Part of a small language model's weights: 2 heads of 128.
MLP neurons of a small language model. Each row is named by its layer, matrix (up: input weights; down: output weights) and neuron, and shows model dimensions 112-175. Each number is 50 + 12 x the weight over its row's rms, rounded and kept within 0 to 99.
Before each neuron's rows, "fires on" lists the tokens most often at its 100 highest values on Wikipedia text that the model never trained on.

fires on: " dec", "ec", " prov", " resp", " expl", "2"
L3.up304:47 79 35 53 56 63 42 44 54 45 33 62 47 57 61 29 47 39 40 86 42 32 44 58 60 38 56 40 55 24 42 32 64 45 59 46 63 44 47 41 38 60 56 58 53 55 49 47 54 55 57 53 50 47 65 36 43 47 50 62 28 74 40 78
L3.down304:54 46 68 59 43 40 51 52 64 45 39 47 65 59 56 51 29 63 52 35 52 56 53 44 31 45 32 62 50 62 55 31 48 55 52 36 40 33 49 34 48 29 61 78 27 34 49 54 35 41 62 49 64 38 34 35 67 44 61 42 33 54 45 44

fires on: ":", "ies", "ople", " sl", "ens", " who"
L3.up887:67 32 39 55 58 49 52 45 51 51 41 46 32 59 61 61 47 55 41 63 34 56 36 55 44 32 54 46 22 53 39 46 52 38 47 58 47 39 59 43 27 56 52 52 59 62 33 67 63 50 37 66 55 58 49 51 52 63 54 53 31 47 40 71
L3.down887:44 52 60 69 39 36 56 60 47 46 64 67 44 57 35 34 43 68 56 29 54 64 62 48 45 54 59 62 57 30 72 48 54 56 49 54 46 82 58 51 56 54 50 70 77 70 37 39 70 54 55 40 58 58 37 44 65 44 70 41 56 57 55 44

fires on: " all", " high", " Team", " time", "our", " sur"
L3.up67:62 48 38 36 96 68 41 10 67 53 37 46 41 53 57 40 69 42 47 42 54 53 49 50 59 41 47 51 75 46 41 47 60 60 66 39 55 61 77 34 45 60 30 63 55 53 44 64 46 64 45 40 50 41 34 64 29 54 43 56 61 63 57 54
L3.down67:47 52 59 29 64 64 42 60 58 36 54 50 24 52 50 73 48 50 40 51 44 49 49 45 59 47 83 32 55 49 38 52 66 47 68 29 44 37 39 23 34 51 45 59 61 54 38 57 37 46 48 46 49 52 52 59 45 65 72 34 41 63 65 73

fires on: " w", " dec", " rel", " list", " ra", " /"
L3.up331:46 57 59 75 44 54 56 41 36 59 47 38 18 51 34 54 60 66 50 64 47 47 27 36 47 33 62 39 28 29 59 46 54 51 68 28 66 74 43 55 33 38 72 49 50 50 45 55 60 67 37 40 47 58 45 65 52 42 47 61 49 61 46 40
L3.down331:43 54 34 59 52 48 54 45 65 59 79 53 37 30 31 63 44 52 51 52 41 68 45 46 62 41 26 47 46 38 55 57 48 48 50 42 52 59 36 57 42 58 29 74 38 37 55 50 57 74 56 38 36 50 39 58 75 51 32 49 67 50 66 44

fires on: "ate", "ur", "te", "g", " p", "ome"
L3.up54:51 47 46 43 66 48 49 59 66 59 49 48 37 58 73 64 73 60 68 57 72 56 50 64 49 48 65 68 46 43 55 38 56 52 72 54 37 68 57 44 46 52 43 44 30 39 50 48 55 54 52 55 74 46 55 50 53 58 59 55 50 59 47 39
L3.down54:64 44 19 67 39 50 27 49 36 66 57 48 54 30 69 38 35 47 52 58 30 60 54 45 74 48 53 50 45 54 49 49 50 48 65 43 63 41 31 54 45 43 41 52 72 51 46 42 54 54 54 48 61 55 47 57 58 45 40 58 62 66 38 60

fires on: " b", " K", " B", "K", " st", " c"
L3.up697:27 37 46 52 73 49 52 55 43 60 36 40 44 58 57 33 46 61 57 75 60 48 48 36 37 48 55 41 63 39 47 50 56 45 49 42 50 54 59 30 19 71 66 57 55 70 54 68 59 34 41 57 43 34 70 65 56 43 52 63 45 64 45 38
L3.down697:38 56 69 42 63 50 58 46 58 48 35 57 59 39 51 54 48 58 54 68 74 58 47 31 59 56 35 53 61 60 44 45 44 48 46 43 27 43 56 25 37 57 53 67 52 56 58 80 35 35 54 57 36 58 45 59 36 60 39 35 50 46 57 53

fires on: "enn", " in", " million", " as", "orth", "ile"
L3.up321:41 60 43 24 61 62 66 65 44 38 20 49 58 57 68 25 26 50 39 81 54 35 45 37 76 21 51 58 83 33 44 51 42 32 57 43 55 33 53 44 49 61 48 44 45 56 48 68 74 46 62 52 59 53 46 63 43 27 64 74 42 50 21 47
L3.down321:49 30 47 54 62 31 66 59 37 61 38 51 53 31 47 75 43 41 35 45 50 68 47 50 49 08 41 47 36 42 51 62 66 56 55 59 56 42 52 52 62 68 59 78 45 57 53 52 56 37 63 42 43 73 60 66 50 50 53 47 40 64 58 64

fires on: " and", " ship", " not", "reat", " remain", "ain"
L3.up564:44 46 27 49 48 72 19 51 51 50 52 36 48 58 62 47 43 48 46 70 44 43 44 49 48 31 64 46 62 49 68 45 40 67 53 66 48 31 59 48 52 45 37 35 48 62 56 78 49 51 46 40 74 37 64 45 58 48 68 66 74 64 31 67
L3.down564:59 59 73 42 45 63 26 46 50 38 48 24 46 52 57 41 45 60 36 68 33 33 58 54 38 48 56 37 30 57 42 47 19 30 27 60 66 46 37 53 54 58 53 53 59 48 46 53 64 41 65 63 48 49 65 34 57 55 34 57 47 45 31 54

fires on: " E", " ab", " acc", ")\n\n", " =\n\n", " inc"
L3.up465:55 51 48 39 53 37 43 59 48 43 47 25 48 74 55 44 45 73 75 49 56 45 53 47 67 52 59 42 57 61 64 54 57 71 61 35 63 32 61 52 28 57 60 60 64 61 34 41 53 58 53 68 54 25 58 55 48 31 47 55 44 60 40 45
L3.down465:84 41 55 34 45 45 65 55 43 70 63 57 52 61 46 38 51 18 62 52 41 53 65 58 32 56 42 59 49 68 36 40 55 60 29 52 74 34 23 74 49 59 50 58 36 39 26 44 43 64 57 42 47 43 39 48 76 35 49 45 24 69 52 51

fires on: " st", " Bl", " /", " bl", "-"
L3.up277:51 63 27 61 37 52 58 31 56 58 51 45 43 50 55 40 54 54 48 57 51 44 51 41 47 33 53 37 72 40 45 48 56 51 74 46 50 44 47 49 70 50 42 50 52 47 54 46 50 70 50 53 49 52 61 60 35 67 56 66 57 60 38 49
L3.down277:56 49 51 54 47 23 53 47 59 64 35 54 25 54 38 27 36 63 64 47 39 61 69 58 36 48 42 50 48 31 40 44 53 43 54 62 65 57 38 56 34 48 55 59 51 46 60 33 54 63 51 43 51 53 36 51 39 50 62 57 58 52 40 62

fires on: "s", "ars", " of", "imes", "ers", "ly"
L3.up907:40 58 52 64 70 63 35 26 58 57 47 32 52 51 65 62 62 40 33 33 56 57 54 51 65 38 54 44 65 48 47 48 41 48 55 55 49 60 41 54 22 54 61 51 60 33 45 72 59 58 41 70 54 51 78 73 41 48 53 43 75 47 52 46
L3.down907:65 38 39 51 42 42 51 36 61 59 57 55 50 43 63 69 74 34 48 59 34 55 47 53 48 47 56 50 44 43 53 36 32 48 43 54 61 75 43 48 44 36 37 40 26 27 43 56 40 46 49 30 48 32 55 48 42 48 47 58 45 53 54 50

fires on: "'s", " of", " j", " =\n\n", " as"
L3.up269:64 63 42 53 57 50 59 44 25 64 40 80 48 66 55 36 51 60 29 42 51 26 47 32 62 46 40 30 58 39 52 64 57 52 55 38 67 30 69 55 43 45 61 59 60 58 36 48 63 46 57 76 51 43 37 64 49 48 53 45 37 67 34 25
L3.down269:34 28 47 45 27 57 47 46 49 32 40 64 37 58 58 60 40 61 49 57 77 44 73 59 60 82 29 50 33 51 15 55 76 50 48 63 50 71 48 54 41 61 56 87 76 44 51 49 55 29 52 50 55 35 35 56 67 46 67 45 64 62 35 44

fires on: " the", "==", "===", " |", "=", " de"
L3.up122:70 49 40 54 52 67 32 56 19 43 40 53 52 53 65 48 41 65 42 71 65 43 53 19 57 48 56 35 84 55 63 57 64 57 49 41 43 42 62 52 24 34 58 44 52 56 40 45 50 57 47 63 45 46 65 41 12 33 74 44 71 64 48 58
L3.down122:55 65 48 47 43 68 50 37 40 38 47 38 99 49 53 62 36 41 58 38 53 33 54 38 68 47 70 46 56 61 65 65 52 55 53 56 53 52 52 64 57 50 51 14 78 39 45 49 41 33 51 59 45 72 47 50 56 41 51 58 60 55 42 48

fires on: " –", " and", " -", " on"
L3.up675:62 69 44 34 42 50 44 54 56 50 47 36 48 69 57 52 60 58 66 62 37 50 49 43 70 46 70 48 70 46 62 47 46 57 63 42 59 24 67 58 21 43 43 43 30 42 47 61 70 50 36 55 55 29 64 44 48 53 58 50 62 53 44 51
L3.down675:29 82 58 47 66 54 36 37 52 43 43 34 73 74 42 72 52 17 56 53 54 46 50 51 60 48 56 69 52 31 54 77 52 46 38 56 48 37 37 57 42 41 51 57 49 45 47 52 48 54 54 32 49 45 58 83 61 61 48 61 52 43 55 45

fires on: ":", " l", "In", " in"
L3.up871:57 58 38 38 66 42 65 55 48 46 53 47 27 49 59 42 65 53 63 70 73 35 70 44 56 61 74 39 50 42 77 43 71 67 46 16 58 62 47 39 68 62 61 53 44 56 45 45 35 42 54 47 57 28 40 58 50 43 59 49 57 74 45 42
L3.down871:71 58 74 50 62 54 48 24 53 44 65 52 59 53 54 50 49 42 40 42 51 48 69 47 67 56 74 54 60 37 34 66 34 51 38 60 63 46 29 53 53 60 58 36 41 27 35 41 35 53 52 65 69 46 64 54 46 57 55 66 38 37 52 46

fires on: " gu", " United", " Em", " per", " ord"
L3.up132:54 54 31 54 60 39 70 56 59 55 49 53 33 53 54 61 70 47 37 43 38 55 51 54 57 55 58 42 51 55 63 44 71 63 55 62 45 50 32 65 41 67 47 54 48 48 40 36 28 72 41 60 78 24 54 48 52 19 45 65 30 46 45 49
L3.down132:47 36 37 55 28 63 62 31 35 53 46 62 26 27 47 44 46 52 42 48 28 29 54 39 48 48 45 45 61 51 30 43 61 36 39 35 73 41 64 81 50 67 46 49 47 25 62 44 36 58 30 49 41 59 24 50 37 48 59 70 48 36 55 64

fires on: " by", " Tr", " re", " for", " th", " Mag"
L3.up9:34 36 44 22 29 51 55 64 48 65 53 52 42 68 45 37 52 50 53 57 67 46 49 57 73 57 48 66 63 43 62 48 54 35 56 44 49 59 63 67 40 61 22 40 49 38 53 64 57 45 25 56 52 59 44 50 57 53 74 49 54 45 48 46
L3.down9:45 54 52 35 38 43 54 33 58 37 44 68 22 58 58 45 57 67 70 65 32 59 68 53 47 54 47 52 38 41 31 40 64 46 90 59 39 33 48 53 60 51 61 61 61 38 53 49 69 51 41 45 65 66 18 59 40 63 56 32 51 42 61 54

fires on: " inv", " att", " gen", " ag", " rec", " ent"
L3.up963:34 48 42 63 59 45 48 47 51 42 26 31 54 66 61 55 39 53 54 46 68 41 34 31 53 30 61 53 73 36 70 49 45 38 64 58 72 45 70 41 45 46 56 47 48 26 48 56 48 51 44 59 69 50 58 73 55 29 63 53 61 61 60 66
L3.down963:40 34 69 56 60 67 27 42 73 71 64 44 59 62 44 32 81 41 38 41 58 52 44 39 48 49 39 37 54 54 51 29 51 51 55 56 47 64 50 51 51 49 38 84 38 50 48 46 63 66 43 53 60 47 46 43 52 46 42 41 61 58 51 57

fires on: "5", " c", " after", " years", "ran", " War"
L3.up262:30 44 40 52 68 58 21 44 52 74 41 55 67 52 54 55 47 46 51 54 57 45 50 43 72 46 54 47 75 40 38 53 41 34 52 38 65 38 36 45 41 44 64 48 36 36 45 56 52 60 61 49 61 35 69 49 53 54 55 51 49 46 52 43
L3.down262:37 47 51 46 40 52 35 35 65 49 39 67 49 75 68 39 47 45 55 46 59 54 77 42 38 55 69 45 53 44 55 46 50 32 36 40 63 52 52 35 50 41 66 59 51 41 55 56 54 45 33 57 52 46 34 55 28 60 46 55 49 71 44 66

fires on: ")", " called", " established", " released", " published"
L3.up406:49 40 47 55 61 44 55 53 51 63 67 40 45 38 51 53 29 51 87 36 55 57 54 58 53 32 52 45 41 50 54 37 43 61 76 43 57 64 49 49 45 54 24 50 26 22 53 36 50 59 56 47 52 63 50 57 65 44 63 42 52 68 34 39
L3.down406:41 17 49 35 47 34 54 62 47 50 43 59 71 68 57 62 43 58 35 28 66 54 58 73 81 51 55 38 56 65 34 58 70 59 41 32 35 70 48 51 44 52 68 37 53 55 42 24 47 52 31 58 45 52 42 39 65 59 63 34 58 60 46 65

fires on: " p", " h", "=", " by", " bl", "=="
L3.up373:63 51 33 54 51 63 56 36 56 39 44 47 45 54 54 48 40 52 46 40 55 38 72 52 67 33 45 36 75 37 50 37 63 41 70 30 48 58 60 39 50 44 43 54 52 22 45 58 49 53 44 68 59 60 47 63 24 56 94 51 48 48 25 55
L3.down373:62 49 44 44 26 51 60 36 46 44 51 58 45 55 55 67 57 72 34 34 45 55 51 46 52 31 57 31 54 44 68 55 46 48 46 47 27 73 45 45 61 54 52 82 62 39 51 46 33 73 38 46 56 62 43 46 42 60 70 52 51 45 66 50

fires on: " She", " Che", "se", " —", "le", " do"
L3.up337:63 46 29 33 69 68 61 44 30 59 27 52 41 44 58 44 52 62 36 67 39 45 46 43 45 34 53 31 62 30 38 51 70 59 63 50 69 58 63 52 43 60 60 56 44 68 43 34 53 61 31 45 46 40 62 34 38 60 49 46 60 55 67 44
L3.down337:53 51 62 56 54 47 49 39 49 28 42 50 65 53 51 34 46 59 27 56 57 64 51 65 49 48 25 57 45 36 49 31 62 60 55 60 54 55 63 47 46 55 50 47 75 44 61 39 56 44 46 58 65 45 67 58 43 65 49 47 67 44 58 51

fires on: " as", " player", " profess", " former", "ian", " and"
L3.up244:38 25 40 45 62 53 53 29 41 57 47 50 35 59 51 39 47 56 64 50 48 36 66 67 46 56 50 32 40 49 51 48 71 34 63 31 51 39 59 51 54 46 73 50 52 56 52 40 65 43 51 39 47 21 57 49 44 50 69 53 48 59 37 56
L3.down244:35 32 65 51 56 67 48 41 45 66 61 56 53 56 53 66 44 63 63 49 53 54 70 52 40 40 44 39 40 45 33 42 53 69 49 50 49 51 62 46 30 52 38 48 33 53 35 51 61 67 47 48 55 59 64 69 56 54 40 49 49 48 73 46

fires on: " |", "20", "N", ":", "18", "17"
L3.up857:63 59 31 48 66 39 62 65 56 55 30 53 50 31 44 63 47 49 66 59 41 28 64 33 47 56 61 39 36 52 75 54 56 71 46 38 47 44 51 46 52 53 47 53 44 67 40 39 42 61 49 74 76 61 55 59 61 46 39 51 48 57 67 29
L3.down857:50 52 53 48 56 65 56 59 44 41 41 57 92 45 55 58 51 36 43 74 46 43 39 56 71 41 51 36 61 56 50 65 30 25 43 43 51 53 50 44 41 70 46 45 59 47 57 47 57 63 61 58 32 60 63 65 35 50 19 55 55 54 27 40

fires on: " met", " ent", " sur", "In", " R", " In"
L3.up378:42 56 43 42 57 53 46 37 39 43 45 67 61 74 61 42 36 35 71 59 47 45 31 52 61 56 43 32 77 36 42 43 74 62 59 56 57 43 74 61 53 53 48 63 64 51 32 57 51 49 64 57 53 53 43 43 35 20 61 61 47 56 51 65
L3.down378:56 72 28 45 61 45 52 47 63 44 45 53 70 44 55 56 51 46 52 41 38 49 24 51 69 36 42 50 45 48 54 59 50 47 42 59 37 50 75 47 62 52 67 71 53 60 49 61 70 53 74 45 64 65 44 37 39 53 48 44 60 38 52 45

fires on: " le", " st", " office", " role", " n"
L3.up187:51 35 55 54 59 31 63 46 59 88 56 55 52 44 57 52 45 52 45 72 65 47 47 40 29 48 47 60 68 73 76 30 41 41 66 42 49 70 59 21 51 53 59 56 52 61 47 45 82 43 48 59 67 74 49 59 51 47 54 49 67 65 39 47
L3.down187:60 53 59 36 70 57 58 50 68 46 38 47 59 52 38 51 39 84 59 56 60 53 59 61 40 47 43 33 45 48 41 31 30 39 54 45 56 65 37 37 64 44 46 71 51 49 41 70 78 67 52 42 71 44 56 60 32 39 66 30 45 46 67 72

fires on: " L", " d", " years", ".", " .", " Gen"
L3.up716:37 45 51 53 71 59 61 41 67 48 45 23 58 40 36 40 41 56 77 49 58 56 46 45 81 26 61 44 72 53 60 41 27 54 51 38 41 49 57 49 49 60 54 60 35 31 36 67 36 37 73 53 80 52 73 69 63 50 62 72 80 58 47 31
L3.down716:40 64 59 66 52 45 77 50 40 32 40 47 60 46 47 62 73 64 67 64 31 41 51 46 56 59 56 53 62 31 36 14 64 45 39 37 63 78 45 64 46 43 71 74 45 41 39 38 24 50 57 54 38 56 51 68 44 64 49 46 59 59 56 22

fires on: " b", " most", "\n\n", " (", "The"
L3.up324:54 39 32 52 39 54 47 33 26 77 39 44 32 65 75 45 53 43 46 48 59 40 30 40 40 45 54 49 51 62 50 56 62 59 62 30 55 62 67 46 67 54 50 44 60 66 33 49 75 66 45 55 39 32 57 73 28 67 41 44 67 64 41 58
L3.down324:55 33 51 43 42 62 38 45 49 46 26 54 33 40 40 73 50 64 71 65 45 39 45 58 36 32 59 32 63 60 33 23 40 40 41 63 72 47 61 50 54 52 40 55 29 68 35 44 53 38 49 48 46 45 50 60 58 47 55 51 54 73 50 67

fires on: " s", "\n\n", "|", ")\n\n"
L3.up272:68 59 43 43 63 52 54 59 41 60 43 50 52 61 51 38 48 56 45 49 70 34 55 39 53 59 52 29 57 64 62 65 66 67 43 43 47 68 43 43 40 74 57 50 59 77 35 48 41 44 59 61 54 56 52 76 46 58 40 43 68 56 47 37
L3.down272:50 54 54 41 48 30 43 42 47 51 51 40 31 41 60 58 26 42 44 39 38 59 64 59 46 42 57 25 54 28 60 32 24 59 53 46 56 34 78 43 70 66 49 51 48 65 58 66 54 46 36 58 48 48 60 60 56 55 42 49 59 33 49 59